config.toml
n_head = 2
head_dim = 128
vocab_size = 2048
qk_norm = false
attn_scale = 0.0884
parallel_block = false
optimizer = "adamw"
lr_mult_qkv = 0.4
beta2 = 0.95
train_tokens = 256100000
MLP neurons of a small language model. Each row is named by its layer, matrix (gate and up: input weights; down: output weights) and neuron, and shows model dimensions 0-255. Each number is 500 + 25 x the weight over its row's rms, rounded and kept within 0 to 999. Numbers have three digits each. A neuron's up and down rows have the sign that makes its largest values positive.
Before each neuron's rows, "fires after" lists the tokens most often just before its 100 highest values on Wikipedia text that the model never trained on.

fires after: " ", " w", " K", "s", " C"
L11.gate304:472500512487459501492506521469477511497515477532504441489515509491500463531488447473524508459491495518507497528493513487523482483487486449476458492500492462472498498509511538508472511498531474450512435484467503479569507496515460498505497507486491475547470529484496484532523519494499507443520527525504470484486455485486523527533514486511497459499538529537535490531505501522495513485487478497534444493495540506516501482462505536513496555455508506496507497475479466502528475529484487471485463510514461494484507532494470529448498496532526489478498490475497529494489456504513462466507534506508535505472500559520500522478480516469466484491467508484480495491528473548454490487513487524457450485525492561470482506497504474515463517493504460516514518513465502453529463477455500
L11.up304:539492496475505488459465541491510504473495489529503480516539511492494485531506475471489496501534480500500493497464535500481515478490509515504522491474525476465482499499495510503524517498531471470540526485491475501448489461504523546497469491520455488538502503495502498494532512510486513482451523536485475479474442476535474500476489486474516498504552526530500477468486546508493502498515505454492457458534476521518503508464461518498504525464471454533518477514535528499514512542512483460522513527502470537504521508530528509476489491501492529531514543511534503523481512520472447513498526494432517519484520503526499511449511499503542455521448531500472538494530507537518525497589530481524513506465515473524522518484485448517493538558526512493476502517487522482499520497454485
L11.down304:550520462503534529549489501504523500534497489501542496513505496509433516468494543490520534467539465537531528468469471499526449468484491506510501510477504530490500542507484504494476557503500442501492501485478462546459521521504534523516505499518467525474530513525496483508516507506529479462534480515473520501523526509503529508452483499458473509479487509476489474503518534479477509532543496478534513463523512530532446513501492495531493485519498492490491532475504469513535507487493518491491534510524487533494475486542472425517482476514516527453564480490509475487488522531469459503503496504484473499488534501473491482530457487485481511473507509514490510517501504484522558510523529464560484499482525503516521497508457484479512480532523513480491519508502532521548528514560475

fires after: "-", "ic", "our", "---|---|---|---|", " Na", "com"
L14.gate261:442511489469478479497497525455492490485521508468493492477477502482508512492540484541514476468516487472511512494488485507493503482522486520495475521505518511515546531493438511502492529502493512499536473473508519521483520504510526529549479435500512488559528511481517497509495462511479519478567477464508483509548519520504477504476488499481535477492495452518473484511512478516504474504465508513471489535450470501503449499507512474448450495505488478493491443548489486532498527524532508509496524493455549432486488499488498512489484528487502510490485553452450507529469499485477543534528478499488474516483519476530514457493497504497441523483475474458482520510491517535487451490439494497475504513479472538513472506491522542458482515498473507489502480474557486474506486506488482
L14.up261:523524508495521508524520525509499472502489475509473505468465479502534533519488521541497488515506552493505499505492504459522512499495449525519500461501487502524470501498529450465519504487521497474524453486480497471448565535491485514498493529458470481516513500487462508508455525486547500503533520481478474477459500501504453465500522529509543489513491502484510517529491493551536486472506462515519522483534469485505532512510520541526431489482477482529530484539528522504495516504460501488521523514529466514479456510472488497491443496478503515500506461492469521503496513473528504459511513488500521519503509481465501512479486530520501472473492509476558493507471519507458541444529488473495523539465456460493500510501517487460541511456484529492499455485479486525476560511499436
L14.down261:505517494494486523504497491529491472495508454504496477522547475480494530491504475458518545493509524532499455535521573461481506496514489504498496538478553482519555443481537520543467512516471504500483500502464521489492503490458468480486538499505466431546493527513515507453516494493520466489550498445517509523487496489489476490486494526518514518536500515466500492454492431499478530504530514492464472507529498516517465545540535523446444515486490520487509515472478512517478526519513469466541514503517480542474506495460508499457490488497487493496490500505531502512493490509498468503482461514510487472485513489469479524503464468488465500536501509523528493469484528475482492518537478488564485494446510541513470460521473477509485499482466534489482533500486508519502490495479511

fires after: " ", " S", " K", "s", "S", " f"
L11.gate349:464451525502453498506510528528524515438516497463511508493511512481483507537505461509498498530473508508493504523466577470477525490520506494459546490507502471501474477513522532487519515473498459456480472505513522488521503513476485507504494503598492514513522503490483492487558502519516517489516503501519450566488485470481490484553517502534490505470529485517499526517565534484516502486486516511512505503533520525491508500450501547490481530504505484488444487522488492506486539481523517493502452497494493479501503518531492474490510483523520487464532516494489504551429484464497455481500510466503484504463476513530462506467501524524475498464462538499473505479507511528495515483520480505491439492504489518473483524483522446509498499465554486460490495468477497505521501460507475
L11.up349:510459534452461497529523463478514468468513527541515455491521497480493542515522464526500472470528528539503446512476542521508539522538482503486452502492470470448500493543503537512497505458480496446510518544484497525531470493571508475473479520493473498470516510488477491561506479450504485484551521515493484524508479526517532498502487487501497512489541498544502511500483522473465549508514481492499492489513535511535525495493484501498475527541491502533508500521484499512524524542464529482513471505518464467464539540454483520467459524526500469509522524520502484481520492506476516520462507478516489468435494539514511488521502557512478499522511520515506514488501478538522509487517483519483519531518476547508506519484497504521491498460481495482506515491518482544527524488461475
L11.down349:540522498484539493519490503518502507550504495486473465510503497462498495496504527510529445487551499543497559532480491515488485461489564508529510475462504543526490543523507484472474494513494484511483524478492506506471530512470546489457537479493493509486457475465473503508481524476516473472492508489482497496467495492501511540486506520463442515458426480513470482527521524470516531552440489489465547499498530498496429495455478518493531481523515488488498490527521485511495495481520499495485534517492507494502471469494497474551476486497498521495491490512528521485544563539509508526492467533493480466470506511487501493531479512493506477515502506480511504510483523490499531492528532456537489479512485533504544454504515490535499467498475508494453506535524486538541499476492448

fires after: " ", "-", " C", " (", " f", " W"
L10.gate269:454495523571516486516516503508514520523521519524446488540519502543525497479571510469524466455502526477470500551501510528515479514503452530517538537526498487534504513494493483559518514554527485490488532484503495471514475502472539511526466499494458490522518487491490490528481472534499517482522447484503475475483518481509506487490460502503517526520507473515462516508495505461503464498479486502509520501449499493485530489485510478492510525498542457499500541529539455478526519470481485491511478449496471475539494529492492487484496541515502509521438495484519477507513541509470514495518535544531531457472473512529507532486495504463509538496459507491470457470498494488489459509544488464497477513502504502493482466542476514515501499449487505486494458498454525480523533464482505
L10.up269:506492472515450510503528505475512478471505446425524524525488512493516519495494522496509495496470478524462515516491524496504536477475524489510522505465483491500505490469562537480456509470493530480555518498509522495502520501498525541476516501548464517503517508527496483480503540520511544524510514502526500531517490460502486514518492528496472540506478547507493520529518552480527516514492554520497453467543492514488486440515476481494504488524488508489546513520460509535486522486511537540512511522522486530524501502514495450480498495512466504481552532514508537525504525507514494475492502483549509486561512460502462572521524469507541483486537515474510497434513522527522524493502464481511465469524506524478524540497495475481540490502519463494463505514492515486461479489463501
L10.down269:484480489484487468509454510538490529534517513508462521482491505509528502497539508511522481468506504500516440519463539484492472516520496500470528533517506488470482503509489504544505508502527488502518531502554489500526462494528486493459489552480509509502535515493515539500446471556512474467480519517511477485506536517496506491546554527452512525496543508549477497514460507511451520491490478521494493546461476467515471565479553468500527529489527524454488500501523537511456544501494454508480515463510508438501468526487517537498510522506519503522474481478475499496508489482514510558532515521475518488490483488536484485511510466495496510513514528501495472531525466523523514527525525464536485530476529491539519497463483519503479517468511497486535484513534538523541483486526465

fires after: " C", " ", " M", " S", " c", " F"
L10.gate485:496502482488483521511510527483537475460498507479496486468520502510492483540502450461496484462519527494543513543447526507491524474515496495482496502502491493508514487481514495514503504504527510455486491500495509487512549489486498496502476520529490482538469501502476500485536498480528482503554502473539447480525469537453513473504493505497535464498551480498489522468533502507514522458465538532503502477471496506531509543457468469504478536494502480501468505505508476471548524521559527502471530477511501490511546542500524448426492491549543458518510461513487482536470508494486485517498498435469473479508488478517471492478463489556490469479452517519469503508500469555447541508490485526510443501526455503512486521474484524504511487496532492498513494476491492508520468510500494
L10.up485:532506489487465494504489514481577474490519518497452464459551536530497485542473482469476494517491501479494453500428515523470540510495497511493499508426486460484514443487549473502496491481525487479482487491463503529480525504507513506491449504506485521524483507466488473516512528527512482500524507514516472476520531495511488502490532494507486524525531517512491500462510527481476458482477468492458484474487494524523509477491471496512507514488487475548497546548491493457512482560557502514463499491504522525543517539496482493491547475493484476499521499537525487516470526542472489487493507464464513511486521494522492451525450466524550507519491535516528501489485526535482522472535489464515477512527473516527490517506463511536500500520512504518518537450488534511482475531503484
L10.down485:531510481485496486471526504513488509506507519494479439480525523482508492514489519517507530526523511507484513509531483495500476504474477506526466467448500523498512502522496476526433416489489468519448464482479494527496512517487540527545490464464496529501529502500531522527501527502511530526471531505466534505505496478544527528447505457505501558510516528518474443515493521537465490511495479501454520493496437523490483454499479523497502503462488524520511556490496485482466450499489475506485549506530495539537487513533513522516470488496484506476511508515523552483542504476524499525471502533513543541483514511482488489525473488485524516491513521530500508496476554470513488498518527472519530488447530483527506486558473491516526540486512526516484520486505501529549522515506495

fires after: " ", " (", "\n", "-", "^{", " f"
L13.gate346:461486488493469526486514458437500511516500500495513483464485508498514510511500475521505467522498470521486524508497520473465522478503546459429530518524490527474490478482504468495502541483478462499508509532491516484490465512493524488544515506516516478493477531521450486532540497484486500454531508528504494537519480523520491537536492526542531460484499495524470508510531545486489557507506558495532500512523494535477435530481444529432505514533500480510512458500515482553541539491508505495496551500512461478497520530518514487488496487529489500445505485514511493550488454513499526519479499496509474481507513526498501549502511522526509461491473503512473493417515506549511497507524496513536484527498467475513480478497507499516456500496529510502508479475506501515543498505533467
L13.up346:492497497473519498546489458484492498472510528495486470498507517502462450500532487510485510521492433541475507513519516454478532481506529470447510522488495484425496506496507490476494509445487505516488498519494534479458500502496548473532499490519476455473517520509435467543515462521502537451510514505516504514526537526490470538503515516552505499512509513504456503480507498489526562482516521509470503498499484532506505492546485493459501493502513504490471471511553448536543506483441506479499516478490482493546497519515494527518528455495502496452473517517497508533522476556475522489483510445532482514483503529495494487503508519514526492524527544527520499479502523523506520501474489494558539522511492469508514535470491508493480473526498534500517472487478519500557522525509458
L13.down346:556501515520561504525511478471493469494497508536523448503490523471474469510511538523548476507486481508494477544488518530482491491464522475480501514468522490477500521507517548511494389465495505523477501507485519523506490481489536484479470490471505487502500478427534529529493492471516471472504508536522470502497531502504456504477512521507459501498497508474474444506522487491509493486470518500508480490512539552527520486502455460512493473516514476511522534502490478508448445506499474514527509455542515517519467513501537489490497493503515492475487437524507522497476489521487509478506456485510510502507470481483516453518518498499517515486489528505509455556526499451528504471503483478468509542513490469497530488504531452487458476540522503489510502514551495449503503488485500

fires after: " ", " f", " F"
L10.gate150:519472504513484523506510535513469515477456512486475508476513512443480492508515498487496476520491475494506532502436553494504511500492501503422499492500452534525498498497521506483502491505512464503504456489517490482516495512504515535484449467548520541555492515519474488500554518484512531491514557492468499550509498448518480485523524530521514463517548461542503524506561537486535525484435555490510521517511522508511498482460489517519509543483470465514471467516480489515543547493455516503506479474509508498541485530533527502485480503521520524475503504490532521518523500499463492514510519512519507475524515496482492526497490493512534490448485504461524512436525480559500560467514521491519483494498504495494485494485465494506500485491524497465503476519513516507481441478510513
L10.up150:499510474489502451462485490497512500485512510509526501541501493465499543483469480500565491510500481538494487494471518473532476490475482502509483503492478511491482493523479468516499524512474548470514514523535509532484453458469493506487509488473500517484471530530514516489470481497498507492573531477554511510450533472509506529505529475460476527474483512461475536515517507510470483519509450493471494554521528491486449524518534494511491505554492519505521526513448511520514509470507510496520484519475455524485461492462469525488469547485489526494509517467497486468513491480486515518488496495530504567441504512506428527553483490486458527493510478506499503479489493499492496497431482508516503498482477532505502541527524520518538570501486504463495513510484503493508501527493564
L10.down150:482508486469474515476487486494496474501485535492504492529494497495479474505462462459506517471469531533447464502509533437480485483524525501481490541453499462507466497541530483472526531514486512507534477505492477544503499512473486461479519466481471465500511443468506501493468494463531493487484527531563501533518514509477468485518498435469516510472445537482472501530504527493486522528509461509524505486506495489505498520512487518547505525494499490459508479495494487584483482483535485533533518557478483559517511490477512521475540507522508495492516484525503498527509509520484528497486510471529445501485460509513473464508513507503459511504492502528513494473517516524506478511485513454524446530518509541506515549504493496528488508494475545488463460512472529501460529483492475

fires after: " S", " st", " L", "s", " T", " St"
L13.gate477:482481523486532521507536511540516536478507506462514490494518508526494484540466484501524461499488548497508497526518545517524514489518521500504450516490486481504489512541482522533529513499494495468461527508481520481493504470500500507488491544562541513537483513531493527524536469497521480483523504477502481543468491464464515519572487499495526470487519549514513528490491524469511493475474519510478483475485456502532490483504479456504527481485508473449460457513525442500488514512527562523453497505508444481516481498524494514491491515554518483528490498526488448570487492494520467490489484504517484473507463480525468480475506484519490531483530499535500517508460480538486459492514519511484415505513490531487489502468480462511493511493511497498496465486530502510556485479533477
L13.up477:494469525477490492501538537543473520509476447502489480488491488503472488489504499495487494512491492512503476465503515501456539494492551515515498505453524495450442497472491462519543522473527535466523466496451532461464506500529529476515530537528491534481478482497554494480462472486481529416506504501487506559488514492493454517501528528514463451501520506503502502463500517473459525479483496532501480435518496507465463505502461483478519515507539490441511483524557493519485492526518530512511501481482458491493495528482489468505520544527516487526496529515522470531512519491488502532466505460482466493499492492505493456464492517551499523460524508510518503476460470520516487509532472494521464483504491493475520480509502448510480491479503486503489494463528466533525493484525515
L13.down477:528546475477542491489492505493464468506479499480474473487486494487480474463482495509498469497529481539508538463468448509475518491505542495519503485521467462521461496470503438497519486478450540509511492494474536497491527487499527501476522510485482535466532522464510529517498521536511502475505456540484470517459503502532471474448551525500454504510466489452509497477504526487455499519506463554509499508524479446470487486519451547481499510492549508487559502498479509486494485492500489486511524492459521510522505541487513486505492506497498486500524466512505531487501528536473572534461495516430503462511477529476503494450494526522537478502492508494497498481475516474514493494517485507494514507504508467488484454489516514509473471519529533499490521468506476518557475449513501